python train.py --norm_place="pre" --qk_norm=true --attn_scale=0.102 --init_std_o=0.00513 --init_std_down=0.00513 --optimizer="muon_variant" --lr_mult_o=1.5 --lr_mult_down=2.0 --lr_head=0.00288 --warmup_steps=0 --max_seq_len=512
MLP neurons of a small language model. Each row is named by its layer, matrix (down: output weights) and neuron, and shows model dimensions 112-367. Each number is 500 + 50 x the weight over its row's rms, rounded and kept within 0 to 999. Numbers have three digits each. A neuron's up and down rows have the sign that makes its largest values positive.
Before each neuron's rows, "raises" lists the tokens whose logits its output raises most directly, leaving later layers aside.

raises: "on ", "at ", "crossing ", "in ", "awa"
L4.down779:553544443535474506506495361463500508570453585473459510446509429514469500528549601438501534488625610491506519433524430524462483467522533493569518520526499399509488553485544438432544562514501547501513472478506479574528606561562520512546528415476585513498484461457473525472528537563473464436620431486529535498418457570440588459495501530516538597473580454550421463492481510475461558586496458455471380455462526536505457581471497460595548487440451441509429501537453521610518533495507418541436451445446501468526491434512519447531545485611524507497580545467580495399511570583494462493517545509440456526481556503451524498510519630567469391515531413486417511454501489416551582472507532412476533553500450532478517501478513556476540532496477495616485476507403463485529563450468561

raises: "there", "them ", "there ", "them", "these "
L4.down867:406577493532482549475489439509566528528515507525492460588501519439575435623471453476492462505446637522552471520565452471542516562491540435430486531500545491483520481574535473405577453454526502458495500498545519450542488512428609472551489488546600544463468472528483540506459448438543449491410573482540558501456479558578502477566487557499437540507463595528497503386491403559645571483487542551506397438464555454567514518504394585575491453614456530440480470502555507505400416492553511539465541457444523498518503467553455498525500610456503488467492534507489486542458456436520529546488511509458461559429506490461573449486550384443512524532586509481421591599609483491486460457507490534439473539495445495431489482500602422553560489487531429557547551452571433451552423538460418

raises: "-", "ly", "- ", "teen", "y "
L4.down1982:486442551502512537509533495533481537506545503499536553564578526478500649488439460436513494449438481487463475512532562441479413494448472479494496486465471526470507549443478524509484547496513422488487470489585523400532526429448524472544554542546438559515524458500420521525484467519490465452443568482497580392424470493587539599436508541541495451517452596460434482419588605500552587495533456437606555508461417378486586517470541451487438535490522494516513471525565565476580557562467473436512617514548514471471542509547448477490544546490480423420475577605431493536547549527453450547599520535418499487480501486485508464441580409473507489537555545454447439479574499514439587414529540502515467486430539530522553445494580587439522579518410539482483490473531446419578490495545525

raises: "an ", "a ", "another ", "well", "acting "
L4.down400:514550544535539479485517541620431494564524603495498454530435475509480504551639549483487507449582526566581434566556481486505491452455538471527504410503608437484531489539568528545518497520487436511594515497481491425522555402465412511500475501397448475529510445554553439493535402494564531523497570564445493486492454589508499442506433588572476529492448546488464546562455421419428455533552555483560473548470461384464506547509517453549453498441469465437556516537503425554512488500522580486532534470429512624454456512493443565450474451528600523503503466545561472575598594452538486508557526408529523456440458447530462504494496545506495577480532462440617526511473432508565458477590541460340498499528419534559515434533459409545509393471467544455463469434528503468475578505512499

raises: "& ", "and ", "(\"", "of ", "from "
L4.down1670:436576484518520412460516498515508621551485450509443436485453484496515562481530458547469492560461504509565431523411555468504593539490513538525502525492439491524454585470456512458473447533538536427515501535502484523440592489514490443459480499564521486389517544364566532490403428504549419496460537536527565544382464505434469480495516566493498546533516473493511469509548525475509477457558536516489435466500545522493519417559505507459512576509466649472454486537446553435486537479552509460579565543460462489464491468510388585477424554451434389608421418542514488540570441464496556468500478528482548466442584466554500573572522562524494575476481420493570557414527463421540467560465454446570577428444508567432525507549388442527469511573448489458464496500475445522464504587430470

raises: "and ", "or ", "etc", "and", ", "
L4.down984:406523527416475516513501448415514558412469416431461511531492517547523505491441442491475469507529527483544513492552318470472547488525494504456440565437548434540537406511443494546401489402499422556458501488518513487593533500507463588571426494436552525586526527562576508450488517472488532507461459453496503476471500505554470526444434426510539472526437461459516417466573540576501500535512511501577568506539461379548473475494515573524448492555492434506444501527524542505461491396563511592547542534532463495500523410554438502535591454464560533477530428461611615463456481562481510507429469546538499498499491491529469507484456579546511506534609500515532455470553436561584523592455508467534487546548522540483505480533489485586471493487544418493546500492467499464446479523537495

raises: "front ", "order ", "the ", "preparation ", "support "
L4.down941:410551462488400485490538500515484528502529428591497540501476576503528511539587533518482513400485486586515507496565471627443439498515495444423532447562430541388507529546441530472472445539436484498511452570505470482412555493506445474572577552470540552497500463570493591576519461435625444504473415523465576444490527520452445599492562477403474544502472546566555473496491447488545494567475479500518514508553593447558492530536445456528504455545532478494461584463497515422522499451422379471411457430473495521461543525354455546506493485468511407477494436535608548535516551563538534452480480485502518459556480465477448523515489465540552457476496418515555461566568475493486521449544590520504522458528578433394540453604564426487561517435540548491491495533487501464500533548467523

raises: "0 ", "0", "7", "9", "5"
L3.down47:539496489515536570326499525579525492588466444516496575614547415496460533532540407481454534542448509575520362529525488447514550678513470519459475488575490539465509522385595516540489565439516521498444555554427558480541570591558465622548372529539532511512451548493549462538478493443492490545567437473507546604488524512505540501570461501516409452572447455535455510490521495531454542513538455562487473464440482485517484614451526482533528468499482540551537495480510427516491513442557474542553553506465442549587519402425408527535442436453469556537507520447443507601573510493474446448555496462456501509538455467404520455527497473447609525482522464581503464515531480482502467562530461574430506519427546556564540524510495456480461460454481481535526494483614504568473450460538492

raises: "age", "age ", "town ", "ages", "lived "
L4.down1573:504502466506517453497395449517533526514470481524566518481514481604495504402444505513436536424450525467580544558501505432588463462518480476432444445471452502441472561539478606511476513543468505623537499515430574508519433486505546494483441561470479446549430564467508459550557486484465619493458527518446522483459501498575518433578513545503455462525482532550534478592556532480430569518501588557474609517500412486542502488488493544586434437492561492451442479488581533385475490503409453409452550454467444486525492523442481545472572563528472435548551486609553472587502520383595438487498491474429434499471602499443553461448463486473562574398502487531444504566413541440485567571508498569541595515497544410514543438525508471428465517545483482516519520517524463423485506473466509

raises: "particular ", "same ", "body", "page", "date"
L3.down1833:502419504398519471491403477539473466460494495510479520497521520497466465461525492517530473491534669438455441508478430467567407431509442423504461428521550518506513462498478501392417497420590611539494520473488448499509496425497429467499521455511494619523545521494550554538494415469474522444446471462511537520535441544475504579547473573493537504459482500415509512589446401566541628406528539340574504544543508505473497542549499578575475447578481573574513531516490455476508522491571492472470495455509473465554539507515474541428489469602526479595577607503560443473503571443555568493495455542491517483522472550531391553577531524454525555422571559525598481464457567465496539488521476488559451471505554512447404480507473481515426483467521483500521495574550549575489508557492577